Part of a small language model's weights.
Architecture: RMSNorm before each block, rotary positions, biases, tied embeddings.
Training: a variant of Adam for these matrices, 170M tokens.
MLP neurons of a small language model. Each row is named by its layer, matrix (gate and up: input weights) and neuron, and shows model dimensions 0-159. Each number is 500 + 25 x the weight over its row's rms, rounded and kept within 0 to 999. Numbers have three digits each. A neuron's up and down rows have the sign that makes its largest values positive.
Before each neuron's rows, "fires in" lists the words (lower case) most often at its 100 highest values on Wikipedia text that the model never trained on.

fires in: "in", "from", "of"
L8.gate209:535496491485554484506566473515502513489476478487524488466480513472477515501504457471503537494492506500485471481510496538536519523510514457503539478542547553458463483456467483486503527480496523469503517484503484502534494465496475504517491510562536542523442522502477503500538511497498495529498550483536484477511521520507521502482540534489552499525484480513491521492448520503535471493531508478492508507508546514486533497525487477478497475454506509517488470527514532536492508490535507
L8.up209:463511518463518456498471528478470457525480530496498493513524486554518477462493545492478502525467482526459471495485514481519486518506429492497488485490473487500534495505507544507486476522546493501502491508475534529471473508519458478475500521516497480529500500466485473489492521513530488474447473499485478528486541493515477515505465534538484451520480484476548504500486511509454533478489484503498473503486431487562479518480546490528531520519492484521511521508481541526530484512516522

fires in: "after", "during", "when", "throughout", "while", "since"
L5.gate600:491465492491534504498511472558520537513516506524549496471508501504476496454524460525499517490515481529507513499520526498486482495550446478485503525542521463473493555508496475527493474486508465487564487500456466511516507471501523529539543502514496500537500468486546491501530486474527471513453507493447535484466485499486468469526489529488523507513516490528545470568520529470475508504509481509475519461489499503480517488481502471486507479487472522499518469469529481489503508537537495
L5.up600:497483537534546522516510484545539487483508484495462507469480543511490467501541483485528453458493481518502491498487518464455493548481482497501483519498496518495488492462479464468460543513494498465487511495511519499534526536476520495486495489475460545496466515540465530476503503461510524504498522478463549517527476512527496486495469500460459529523517525442513482516507483540501483517472464485522492451495484515495449486475519487462440511496523508476478502479451508500493474492506499

fires in: "high", "higher", "highway", "highest", "financial", "lower"
L9.gate485:443472507545492547515506524461493456477466491482522487507515531510493464488530508460516501495482539510496483519479487505482476486533497486512507509422495487470473526496486481490463516448482484488505522504465491497529519498514499482465493483498516507490514480482488535544496446559445533482502506508472467469516541521434518480481491487476523503527467492472462513485506478467469493464507511513550495532504475498502546515503485496525489500482513503486502469509539476519493536480490442
L9.up485:532483507489495493514535478548517493489462527491518512531534519507477552476529481511512477530466516483539507526458503511469523493485524526447460505501507483516500564472507529524471518517442544504506529493463485503489455500543462519455481510493496519507479537473464478521452496503522495517495521478501527506465496477512489466475454528477527518466476489496435488478494501479521538484512496483486499509500501498506499483467449452518503484524504484452531508530520529483474528488469506

fires in: "at", "atlas"
L9.gate573:496498465484529535503488507483533533505479476516528469483479505471481519531470453479520494470528499539542487533540506486542460526552495460501502471475545498487517526517476481509496549512519456473555498504517500461489522486494443506542520532518525497529475516519518511527491513509506453514508514500481529488523476482469468478539526508537524508472453463503483470520464499493504500511527502503525526534542491499474521507475490533555471504485493537486502509483542494510488503448497491
L9.up573:506442525488484518464480496541491533467486495462515555528525515507473493507460552505468449514522516539495495512498535473500536497471524518508519448502506469490491515551488521480482483478501517501470481510488500507534511481541512531545487486486502484524504462484492477503476461509436527483531493494513535498483467514532481476504520532493490484467503545462500499546492491455502518504463502471529495486481480436461503526494502516461501474485514484478522492479481495490527472472525554

fires in: "south", "east", "northern", "north", "west", "southern"
L3.gate305:502499464536484489503556464497539485462504466521521481503542531517477528479533480470520489507481503543526521524498521500502536450528466484494465467483520501462506540519503472491526530497484456523503515489489493561509478465512499517510538475505493526468510476465508554462508527513508533544496537477497498494444493512486492503516539487521528485469504469458501462522544486501516508483484545524495506472456545504502520536529506506510473460458513508482504501519464549504504513507487498
L3.up305:478529511494486517470460502505489467516514509513510487509540518490487484489514486480495478497503509495499510490550489537488505520484510465488482542469534524507484482550512512484500484468523512509474495578521472535486455503442517486456515524442518507526527446478520496518475496494492534501468501480512530462510507527503497481460476506465481547521468503475503504493484515475526503487496489556417475500538534474486519524504501493507511548531509507457498526484502543508475459512458504

fires in: "for", "length"
L5.gate136:466477495508459458522501524515502505541508489522532492531507498492469517519520515468468500490478503504506508511495447482539472505504461496478471463513463488475517510487493520495487521467482500484539524533490492534525503566489437542486458456483458482523517494499514545579526526476522519485503497516530525471476494484500506533509499535483468498504508488524484506495485466503464510536442523508481458502505495494509484539443461519478485554523538504520492473501519533504494492518500483
L5.up136:505487501493449511493502546482470501484477531508530527516533496499533488503490501494474497475498496503515487536501515498536489451500515495480452494548521488506525519484508523543538513472494443502487527512528511499524474541532508477528543504504498481503513483491513522537516520509515500514465517437488476501515511499478477517521488538506457499488509485531516472538477497471516527445540515503503466487460467499462507559503536524484423458485543528488469539508541511513492465528487476

fires in: "after", "before", "documentary"
L3.gate569:494478507529533483556529512488556477479455496530453482502472521494498505468503506505522521481519515513490528523542495461512477488509494491504521503446464508487461529500462528488505523506509467516550520475504526536501497503492508549505519510541512432533480487512540515485483511498540512485476478510518486488508466494542505515471520525478504510501536548455473490482460477496464465536512485541458512516491497486551486468468502516487475456479533475499453480522518530514506473507497518
L3.up569:526495447484537520489498506506548544468511523508472489489492524508507518428468497509524532478501486462493525449512519512470464532541471499487502513526504466468518523477530493532509501514537495515521506480565494537484505470489521521505494517520462498550539524529476488510500504506464520490475509532497524465520502503519498542511500530518507485544483503547495508483471528519499506484533459482474490538512460500459507504506514481532471527459497515472514528503496438485508542549493503

fires in: "released", "daughter", "at", "launched", "studied", "women"
L3.gate447:495534498495473483496529479483478498500505494549510475518478482501490529538526472506498492494485489518507527496503476493527529499548489527547464474475530493494461516529525509449482510448489511520518534481546508539507480528519516562522463479526465463565494526513513553491428521535479486478468517504515448475486522498492486519529541513522508511525464510496464464482499507502479490511522495531458546505494519509515510483488523516496488506465492549496489496512498498490526460507452516
L3.up447:501540515537524478509510510463457537490462479505495522512507515522512485531503510534506542458493476522500478516486539466492539475499545492501484489518510495487533466521511454465515541533467493477487497539522515490529498524538521522500498500522484486516486502461514510471473500487452495440490514497500481503520529514488472536494519468561490515504504561452518473534492509509557503528490514500485457513472514517501561468429544514500477480487490474489514479491486500494502485521538497

fires in: "a", "according"
L8.gate277:493520470503544546522496474487479482508514491493509508460460536502523542500480507474498523472500443510517511472528488517478520463511485512511481495545475485496492478466477518504520492519501514482505505498445508525496535550443518469509480473477486520489439478500486502526478548550510506494514466499544504499509482477504512495550493524543526499527532477506508442503467518513529543541528517459492471461523506513503505509494488490518516471534479520503530471520437526510462541511499497
L8.up277:477501460467504491527523502492509538486471511510506451486494535530487491463538501480539504524533476480465436492519511527507472507493550449548540467508491507483502536511467496470476485407513527481494508514480488518477516521479517501520527530522518555520479504502491493491475504502549508497470467490496500494486469475466518529500516521511540533521486518525480462539507457526514531490507504519497519498533528502530489474460477498515501507483460485538480508522479500542491478480463486

fires in: "two", "three", "few", "four", "several"
L8.gate532:519494485522491499524481549520486480540472556545468509517458499471552557475507501481514481496496458515505506496472494495462485501509478510489495480465507496501475483495503493533464551510522475476522468504513516512499534509506483508451504505480461496472483504476547519500492512462516476490480496563543510505497496469459556457505509547530451501513536511493511511479488523511436495480540468437476515491524528515518496490467498503514478503490503513470493475526526505494466486499453503
L8.up532:502513473495469533486485493498475497497482475494489550494497512519485477478515553496473512514476526503514476485438481508493489473522501488499468529503475533507486486514490518540552507475490498504520489540499525551530490528534446512477496482440469532511507488514494473543498502473526516496471522478517463561473488544472495520515469514500495479531505511483532550484484496508551513514515540475504480500541530474492483503501462538465533516491460484559473516516527497507545484503554487

fires in: "from", "got", "stakes", "ofakim", "located", "but"
L5.gate362:457550506488504470527490514527527496465487487514506493563500481497471489504497501481493529486471486524535494454521474470556546502495499485533491486479479517505520486521466522501492493459521450500519450478480493516503523519492466553467447500462502497522498543447521536491489534475540521496506494522494478473511512502500478474509499482464483458543508542512506477546530501508511461515512502471507491532477487505539528457518515520501540485509476492489473516470466518516434499519516503
L5.up362:517489551511510499464531464524501530499520485509489483502502489513441468514537530465471503516494495475537486460507523476511462501568513489512483557511467459482492529492490531526455508510528520474491501480493472498460479486481513530521525511495458496516529481509484482517509546477476496517485525476492506538488528509512491468510512484480485493500510502474480536541480502476503503476552492507467551528513505507486499466557502452482531482485447487462482561497490518531533475538517489

fires in: "at", "died", "around", "went", "located", "reached"
L6.gate127:471486482485532481540544493534497484547507496519489463482508542520467501510450465486528496500554492472543503485486473501502486492476504472528524470543518506473482451502514441506467526506491505483511473492543502500507514496501514552526524520493538449522489506542496563479479521515525500494472472519542500451488502504492418507513514510493518526468486483476476517495483501489510467498512471498518548502495508463492499486520504528512483463469482500517522518457517500546490453514498519
L6.up127:455506495505481503506526471460486508486484485502478484507466492489463524481486502506534518514470466504484497426560468543468486516518490498515493515486513476475480519502492548541497450534528456549468505474533462492529462507507504544505468515508484493501476516484518512496528519493519506465546487482493478488511491553472534473515544495504499470538492553481466504496496508500519548446493493500519475516524514518517525445515509545494508471486522503498480503519523510445461499515527499

fires in: "the", "number", "use", "higher", "high"
L3.gate624:498462497504488475540471462452490551502541503473508533537526507484476501519481515461469485494497473516514474456515500464481521515525493516528476470499536509491516506473475491509484499489510500488527534501485497500525508549462494555513453509523499512550524478514510545498511522572483510504497466500495507491479497476506473526502495482520490474506476514489476491498505538500479474496577474445526509576475534487496516482468518454525480503473515525520482503493538488499486509478444497
L3.up624:479476493505493501474501521503522503495528543474481509512509514471531513455511495520480470499468498534514498531485484521461503483519527503497534478507476514498521481493467485517466494503493518466488471492492481501480537508513479463479502486480514481528548461523492539480509516536512541434520516507440507532546532487497503511493506526491451484484481434482506467532520488437469544496497487443478521488510509500491489523476530531475446523510505475498536481474512516453482494462436498

fires in: "city", "he", "politician", "father", "she", "village"
L3.gate294:484491553486477495504478484478493538508510540510505475537512550507504516486518523499502485527525513485512496467460494522535493465503530448480498542522524518500502512479516487544549518468519506534528519506465499509486504468510480489494470476538480512535480485485485510514521531489523493527494510505442497511505502532449475524497560538475473522498530509450517466533545496505468504499474478545502534509492502486522473495483471440552466495509484474474500467532525489508499481433503494
L3.up294:492530529471491530484488489546504515505538468501486484497488478435516535485500511484533517481532532535468489518451517566498488498494538481508503515491507483502513476483471529501499511482472498483484522495443490493499502548486495499505490530518502502520524512476485484515489524542501501515506514491491497494485489532523517545475543511501514461525465514484537517505464502582485464434500464487449552509495500527470471429510496491474487507517526484530484542509480458499521514518521507

fires in: "with", "and", "of", "two", "half"
L5.gate505:498469491502555493475502517497526530513529515556497467478519541496519510511518483528554490488499519492508489563435489523513519485525484488486456478497495508481482512515507516551532492518483516462543490498503514521503552519536512532514524519492509522531480482493496501542444483539460518463512517495536531514513453535491470521466502525524454531528555510508492457450527516505464533542514492502510505486509485460496519506461524487494512480499489499493468519508505504484498471522517474
L5.up505:556543473529525511562515522498528501513482504483467475539440502500481508503429519441526532488531520466497502514447496504493512481506493542500494493541502486481510487491509528467507526494471501501524523519453459493516526562532501494518526498516509508460497489502505510471488493512478452512495534486491515503541510487460524512502494501543492503503513478441511530455483533482491509475485460466511482486521482474495519502501502526531532503463498485476480476545508529463478465495478482

fires in: "all", "two", "four", "three", "using", "many"
L8.gate170:518513506512515499553508495479430472505496447510474512550474498465500509520455489508476520502497508529513459472501503494486526438503513481509512477502440478456496496492504446484471526482537502530510552518477500500500501536509481527484503532432465498488500502486502505471450493532487505498504493542533479469479520504504512494535483539529496468560506496470489502490502520474473476485503505506517476513486520505551564508493529539471506486502519485518472453525510516531490516517477484
L8.up170:468465496475511498446463519481521537482497509483508542500495536497491514503501492516534484527576473492465469504503531519545522506508473529507505506522538492469498496518532507511504512522521471517522528493502482506507520446594475481498477538482468518534497517468543490507508493527466493495472506513473473515502486462526521503468521521519521465505520481474537482517531501424534498481485473472500486468522517533484538477451486508468495478484475531512499497503533477518515515504525506

fires in: "the", "of", "in", "s", "a", "to"
L6.gate505:491459499452486540486515466540529484528489511541525498509495462507507471535511494466504477478516510522532477507524482468497515497516444519542505466467492524532459515479465519458465512534489475455492502482507472487498477476472528523512460494501484474501494486490466553514475504454526497486509501499539542504482487510516488531455495483475506484512505475515482454541513531483474524503527479498507514489522508539524520551492523501507471495501409474512496484519457524480470505511477516
L6.up505:490492509487516493487476532545512467498482458509509469479459484497501475495481495478526511484540500499519482526547457529478494491523465491463471464487492532529513493451516536466531502499564494467480518560502507522505569515443467477510477477481485505495482469514473507497532520481527495513461543513560489513515462565481500494532510488499452567523486526504543516510476508476507525502538487507473482523488492487490491512493488474474495492485493523493508501498491457484514474497507516

fires in: "is", "history", "has", "was", "with"
L6.gate605:459560531476484448511511540497535520537491507486522478485506527479509486494473462540508526466489489523526532506521493483509476468489501481540516455514496493512508478491495478494509506505509504509526437508481496511557441506502454478475514472495513484454488511556507536477502524541492448558505494537487476514490481558482463497536528482522502504515481516513501477549502500492500527488501483505498523511514554495556517474495537482480497487518518461510478523516530494529502477490526515
L6.up605:440482484489515516450494495470515474524483429513518510510500490493520546532468505503502542480479512495490518521475485528534507494520514538487473527476521503479513521527517505525524534470505446469486488530505440542470545446471502521503492523513472527512522498457507500522493518484492489534518510512499484491497497489495556475552500489450502496502511450452533530513499475527503524519482458498473496486525520512495507522486504514583476503477482511494479449494493496512522478497520488

fires in: "to"
L3.gate149:540433491490508479496528509504491492464489549485492524502477494459539532518473516540507455501460482511499511469524486510497489496509457533490500509544521500521467512510522487498472465485499510486501514478499519502496489492463457526534502515504492516538516504501507518495509467489487479494523530498526483469546477488467504568530503477498480528449501507526460499474506527495495498523483488488518496535517442528536506479459518514518447460487509439512511498504521503480436550468511550
L3.up149:507487497545460472515511499512451491479485514471520467524479497541446526452543470497472517496565490488496506462492502501474464482497502490491491528532493506504517494457510470521517470450522528558582511523486490512499517470501502467482534471516499514524492523510471504503527514542536498515462504488444517504477491531460504541514514518501518480533513523495491448564514516490473475483503507467471488444489491506494500533482500476479490470488512484488471523512491474520515492506495489

fires in: "an", "his", "is", "was", "none", "memorial"
L6.gate77:498478496502529492509474533481504523445478472510508522525510511515475501531536495491525522512487523516518463484541484518466457499520460453487513490519479481494487480518491477491496535523530516506508514513525457476571467486491467505495471450452490479515479495486523532485537554465508475519543497530498505480484492490499551472506487472495480470507501524522455537484537476493512470545486509505503511549489506491528510487479487503485492499534423516511471471524463497496455478515550498
L6.up77:515493467507503531481462505493478490495479498490529529476488471466521492528510503523540554496507476490482496433475515552501511519479492501559521484519508507462496543539477474470503509451533499481490483521451543531506484500486495488474567505513477488536500476503494518477514520502524476496522499494509460474531530503462544516500499504502478490508465551477517503523437476454512486503432512492500526502509487511499511467458522480455501490505519473503519475480505487526477522443515494

fires in: "some", "more", "most", "any", "very", "sometimes"
L9.gate319:503529448510497502534516500517509561518528463508515506467533495460516531454467519496507550473489549526505503471440478510494507528497501501480538519545455466499494503485519486436511498485468536501457546516505495498488508491514482544477435503455478509488473541472474510504488490499518480518515516443511479520496487548480535508477506438509486476517475491473493515493518527465498496490496479517532535531475512469520526521502494455479497495487492493528511485533508512494503527505495516
L9.up319:501483501447498522502513527514489504489541488511525501465514524532506499456491534526505493493490497502518483483457464489511522492533507509506508524437498470502479536493502481558496501500517520479516514515505487481490502483544523486471524502511528497478526530515467512546504436477435517495465503530498521495457499511499475497517471471487504472525545496467499501508528573493452513467476469483513544478506515499492537510428504475510506505464479493526508490544512512467521522490561536

fires in: "she", "he", "000", "million"
L3.gate52:471521565507487470514473510511537460481502500539534482499509530480491564494566486527518488517509515480511510483492486513499496489500491501511524473498493486514500483556486509525558501491480490490469493494471492527503500501544510520497511547500472528478487475512488502497522491508479517495463493512460537523500472508480520473562506511447536502478504446491461487491529504468517516499541471545523514517532484528475507530470474467511508461501492520481489559521475530509473485522521571
L3.up52:523517472458493525514536509476469496487494526506489492528499493517512531474528488497488497517521477513506495465521544478495481528487511478469484517551528497470495518490487494492520480528488549492533486505501484506479494544521547480489527472528450501482526473520484506519511469493472512491463479469497510475484501529505496518487538534518503494505528508524486539585474525499502482470534506468458524528521497492520538490481495475522544503448475456544454480527471483511529566519488554

fires in: "other", "others", "squadron", "mother", "some", "sometimes"
L5.gate382:520503510541514506495527514498509504475488513489507499483489541434487511540481465550431526483476496500531525444517462507493497506480472481527506480491455470444509502481522507472471498507471471487496512510534489523549473548519465478494520482493477496489485479525501522513494561522463483502482487500517453500537488518515534519519514485507541520547544516468543535523480495467483491516483491521498515506449515463509500552529497501503457482488537506518489528485504523511515527503468477
L5.up382:493503510475485508485500468515490528517513533478498508472454478502531501499493517483513536489526533491517518491467483521473512510488471537520477499505507464514502518494522445466482521507522490483564492540494490536476470460537528508566490518499540509517549490495517489473517509501474489469492512541451520535556511503502487493476464515512551454480468456530506512492458502491532501487497479491479433503494453488499497544491521503497461480474527468496469489513521499530535517477542533

fires in: "other", "for", "others", "which"
L9.gate394:468460544519505541459474482542507488477517482525529488490513466490502554498523528467505491484523502502514489502458490456570489516527492489502537519471496493494498525477511518498520468490483460530557506500494502492476520508486474487547518515479446519498513497489527511552494497471498473496500500506529488461458495477490506527488476532513476503509487512485508487551503510509477534458524526523470523468513453449532504532458540490543489489490492503536483520557497520527555500514511497
L9.up394:457500492513507493474494497538508499522538516477460539514496493500527525510491495514524538483499506484502520541536503483467503510508478530553510528497467492500501481501457450537489475494464507489493482497507485507466520545493462459514504509506465510535554499474493480471496561480515476536502523504478494485507482480505546490495492486466500532482488507537428556533467493492492465449538493507486505477490555476459498537458505474497481450504478510530525469504515498496507517448494496

fires in: "of", "during", "health", "heaven", "healy", "marie"
L3.gate235:504497500475504490492501511507503520500482484478501516495525562480530488516517471536457539525501511561493540505486522461492463453473529533521486475490482486500468505465512492534519512474537513455510520500507456497543455491504519495542537529493491544527475501534477503503462529490510478541521499538482528530518512512501486501524483494462498492492519497515517514526535513523508508495514496487499507544463510499460517516491474510547548444480461541500492488485510444545471483507448466
L3.up235:498498513477491512494528488500537486466496520530490537513471506514533525516472503472481506515515508493504480544484460510494521485483512488536512530494501496492469501512480506509505517515498499538525496487465542479502534495497545474486514457486472538490539513510501479541462490481515489487492525484494492522504494463506481476509506458513490530485459488484563499515527514505529484522504531439531505465508517563515510478484496514533476482458546457555436493449478444529464554472495481

fires in: "for", "st", "western", "stanthorpe", "stockholm"
L5.gate429:470514461500497423503577506497520518470532520548540495504530528480513528514509482507526513492515480536534502498492507475527493519530483457478520468495513480509494519508481514460446513508524476477527504487480451510454524494482484509501437502505453552497514524532497509499463512498481501472506496493533480490452480469528494476486538502516499530516483465500512453518485500507454494530498525532503485490479494535521538512502511510516534504494509508519489502550479490504516521566459502
L5.up429:510517490485489487519525513515494490519499537499488531535508538474468489478481500502492471460520520496514457493508487475499486492495502480491509543461509500491519475482467479508495504501501522507486476491471468485510566479519483491527510516473494524496503566530534425519522516496507507471505485509490479491503510468521485490505486514494527520498517435425472473496437465496488473513513524471497468451516506489456514514504496549517563534495545522542472500499492531524553495548496487

fires in: "in", "of", "microbiologist", "academic", "with"
L3.gate450:510523530522530460507520473489501496475507470530457482505505510507490515469511465525496448530520496496488511545445510501540479464513528505477481508504492515501487517543507513477521495471517480448462471444505443452515504522499503480477520495482493538510507508508498474491457528488482473461484511526492498496488488528471496545545506494520510499495506511538501491503496520499453529497500510515521518498487520502550510483525481487502528453474474498495442465538556492523544445564496489
L3.up450:564509457453514477477495541538486486479512475482491506461479492489492526508502494486512533506483444520479498453495490465514515449478516487468468530517487501497497461554480533507487548480465471504506481494494459516521456488510496490504521487449525504505478483513494480482480533509468473485540497483512487478506521539520490499474492494475499537466479498563489464532479547526492508486468547498523525478545546470517512481503534517436533484510508525514521479485499511512497493511526504

fires in: "of", "to"
L5.gate353:495519519478516514503514513488509529476490480510520507501542494455498505537473498502467523483494467470513502469483518546547514468490551503496477460528490503491536495508538508497539487490537477507478489504501540508532521523465520514522514507453510538550454494465524521448453521527435473448486490520498508484558520528472478508501512500519490526547493494469482488472529536481486546483481528497527482485498490514480505512489520534502507461487501534457511494547490484518495489445494470
L5.up353:479480499508519515497485532492546464526461478471483519520500499457475486518488472542476510457523524526538487507499487517496520562513492470445450488452506512505501483528480533448487527507506484493497499477484544501485507481517497530530518503493476530500539524497490491498534507510527504470523526524502495485516505502479473562493523541476511509476489493475492567509472515505489477465535478528465512511532502530513525464519512509454506448551489490498519504493474505484543555538496463

fires in: "after", "when", "before", "while"
L6.gate568:540532522499461502443501539529508494483524511514510559459495507493508530513504505513523504518560515495512523506468525523518449487538484483507474470518528499483451485499510501520518454499516524529563499484496543503497535511493468462504538472527469446519449453515524517490506492477492506486490510549511538481471507496504547499523516516514482495509477463514535467537524439508483530508473492538485536480504509515472517487516528479494488503478501495524510532528506517487504543500532505
L6.up568:499472483477517492507502498540486516467510517515454437492481493513506541503487535505513454512545488518517499471496492490496448472532499471495536518480481464475527561464494486433507473494496473512501508494494455484509457505447548483505512486496504489519503488509475473523496518483466478515485516506516485449491483527507489512475478505501526474519481540526507549491514484525481487556517506520501461532496519500484516458525489494488519483489498490537463498494446524547525484568529475

fires in: "more", "very", "sexual", "active", "different", "political"
L3.gate444:451499451499527482521533519521469511530501468535490459523501500480520490524506488509510529436497524536498553448493476471478504513518502529537489513490492476496477525522500544526469509453506511489560471531483503480471470497512468502504485450500495550517471503468512524493490474523483489516481532482469516494500453491485488534515515477536523442497517525519483502538533521505541553528504480517522506521523500530531514491511515501484487525530468513506520462516529516490483501476560511
L3.up444:486473498522502515543525496477490511480452540519515499547498488512509542464460483474480533515457447486488526483499507519480501488503535469517467540494501529480476505505501559504517518476511466505515514490515499498461522490535496534466491490470520474456468487526486518519496510503526534491490476475488499503463526538469487467507518448518544477520493540509535462493537446477503500457507467488518540516531511471470510534532470505486521502466498484499474529505495505468521454520557512

fires in: "at", "azerbaijani", "missouri", "resources", "de", "azerbaijan"
L5.gate82:523474516504542507522520509504505529487498516489528450524506537502519478454460431486465493505536459485497488550503502465514475494484475511518504496482504474465468474501504444508499515516515483520461501537507523510545454517518517509520469481505499532475490478476513506459446483463448485518532485515509485458492498551514507514483504496502534475503495495450526494518485499528494526519488510531506529501479489511500485457501467557467472461482508527488478473513530542530519445519500481
L5.up82:440525511482464513513519471495501488498482498501463487490508485501512498476472494487466465528537502514491483462498476450487479508496479504469531509548515447477539510491563523496498542510546496552489510502480501516485492480549477505499470530466503456504498501479496496498478469514549471494503506530507534457519537547510507495474486489489530478490498510484506473527450531513493494514460483535456442529479493524471498445484489564482515471497510493528506482506467506506481517453491489

fires in: "and"
L6.gate61:462491585502522478513506516506506506476520517494524513505460500457561500526502482498534567516468496546492493522468533501498535464503500505492505477560471486544498502539467519543449461532480488477487494491480525502521468524483508521485541501502484525483502499504502491469511506473465490515512517486509532478526513474508500519467456519521535529515496479464520443497516545547490470505564477478519497505514507485507489521498479541503505492485480474490487461502492489498502478545475502
L6.up61:479539504469469475524497519524537489499473528527508521493493536527468468477496495533468507541499486475467481494492482514549500542513459502484502503524531521532526483531516531482471451533491541543484493531482449474504491541483510503503488505483488496502573510496531523496468503534529473504501527504482460547503456490454455470503513507532456523478482534506454488548493532507499508534504473491516509489513482491512474471465489500499473525496505509515489523521520534483491490446513457

fires in: "for", "of", "traditional"
L3.gate272:495489485453536493523503515490518499500492487498529526478527487513548505494493511536529494492565482536491488525493500478519497511507499487482520520448532554506508514509533503450509503499557524552480508465506508488507512546451483474500501494518496526509507480480499519498467457479486476495481500532464471510511409497511500491493459528474507513484509521477491516551463478483495499499451473516484518452486466486492520527479474468498452494507484517453481502496533503550525483502474447
L3.up272:521531470479513481513504466486504475436481519555468547487497501529475474459499503498504507505503508505487460485467483513490523493500475479528488485525535504513486521499476505511488540548487480500515556501453495496449502474505486476466492524490538507548464513485536530524484522534516516510550525478503513506517529546509530518547530477509509489514469522499529501509530491473537495512481525490480528488509500490464515534484486534532461441494489466544486520490485486472487522461447537

fires in: "of", "often", "from", "offered", "early"
L5.gate612:504517498499520495493498473479511553500492486489500473460507499484493516494512517535520529502488478531533479510521487474505462514519512457517478501472560534465496538547437479476505522502523502531502509460476486513559497505441513493501524499528496517527464493537526506509493455487476498476529486479508494446514468518496514517533545504478469536471494506471522464463486490468501479524549473484475538475508511453488500504468502527531487468473458450498504491499507516532477485476468541
L5.up612:507507504482510477466482510479506545526542530506512516508468466492520553467477503463519549504514455522479479480499478492527486487503461492515484490465484541467526486505531493458461498524496430519506489486529512507490542560538512534513498535468517472524472485491494491523495504478506521512483496474532482481498520494541469483484458501507529466533507511470502553519490530481477518507468522480472482451452541504494526463500499531509534490512526483478524482516473475512452528486528488

fires in: "after", "before", "when", "since", "until"
L3.gate92:497457566497484570508522495536520537490476532521495469467508528489510488473511466490505499488506508487541533465496484511464449507546458516474528522487496495477483510535495512500489490535531475500534474444471472545521492547528493496493484504524492487479473522484486503531527537527495507492513528518479498497540511490475522530495487475484505498486510469524530500510470540526464514522468451479524523482462496478481514491464524504473463532488517490497464462471458518528483527547507499
L3.up92:477473549499499518470489530498583490510470483484476492504482513469496467471498508496526514557509489521500499527522514485480484494498489499472480481511496501452522529496595485564546495527471512515497521506461464487487495479570488469476541443484511499514514497521509498477492531498518503524480499500464537502503466531520513467494527482495499457511521491505510515468508489525504496492473491450491481497486502465520494523463476479481523519497522492506468509432517478494509516455507480

fires in: "of", "representing", "providing", "create", "developing", "across"
L5.gate54:489528480478509487497533546492484475455476482505480519542526532500482520473516518510519527512487507537531486469496548516518462486485476493494529488527548504477491484507504516485543522500556466514495509495488478526480496497493465509472481455494454486514495455501489541483495547511484469496527512492451502472504513485476462513523537489539498502501506443519466542489486498450529479467516507457505504473489521519486493510483505591472483481483451463515508527516513478480494539482499525
L5.up54:515510481541503453482475487526496484531529467463474532536520512523491511465526495484469504488535487501538464508494513492523513481467492506503518507489499498455521503517499498486456525469516509530523520508494478474471493507491501450536514515453490478557501508515486482475506492508514490453485489472461488527540514521549504536505543542540476543517495497480483503493496456482478501487505462503471472552476475507497498458468535520493488472468474511496466503482516506536543573540514461

fires in: "to", "all", "of", "into", "in"
L6.gate556:538504504480464498561528509479492541459552515472482524481516531496523490462486514509510482511493522517512511507492441477501478516481541547480501496510484497521467495495517521487528486498560490517536532515501475471492461539503514522513485495540508531521510483464463514488497514513455493520503493541492518482511471471468500544561517495517475482471556469489502497480531528467517510476512495484547480505525497486483527530476492516496519437492510514498551479488516558518468486526471509
L6.up556:531508487471512468465538504473450533481486461482497444498484509524533509520489521508465497503502529500500508501531516462523485475528480564537540460509546540501497532521556495507501504452509488532489525537461476524503494507495507505529514516471486544523475520471479478489508464529508479477500487495536508470506513502502539508532496524534512478478462500534505473554520514501495477496495533553469503482424540527478509500485502506442488483527500519526515494505503499480524513504490486

fires in: "during", "to", "after", "middle", "following", "preceded"
L5.gate451:507498483510558479461514523513533519493489466509464511468485502506514470487487479493458545466527538511507533490519498496503505525460462477497542483449496470451455529496479527530510499467485471481505470482513474481542514514501504540512538518498469488513484501533528485490519492513456477504501501471551561515498481496506532482523501496501484505473533487530508446483474513526484502495520539511511497520499463490494493466519493491458484472479500491424506452515505536509557501490546506
L5.up451:524493521497516505490532490486495496465470490482519482478503485476507458515514530505449467510475480523536518539481540503497517548452449544434485476537491521479502491515519501494497501497501483507503498500501465545512507499502472519476530452533504523490474480524513511478528466538470546481496519486465498503479522471521504506521498485519544486467555423472490487469532495501498497485508502494519493489454499526506478532489527447474500536467533497476546543516529505495522488499529534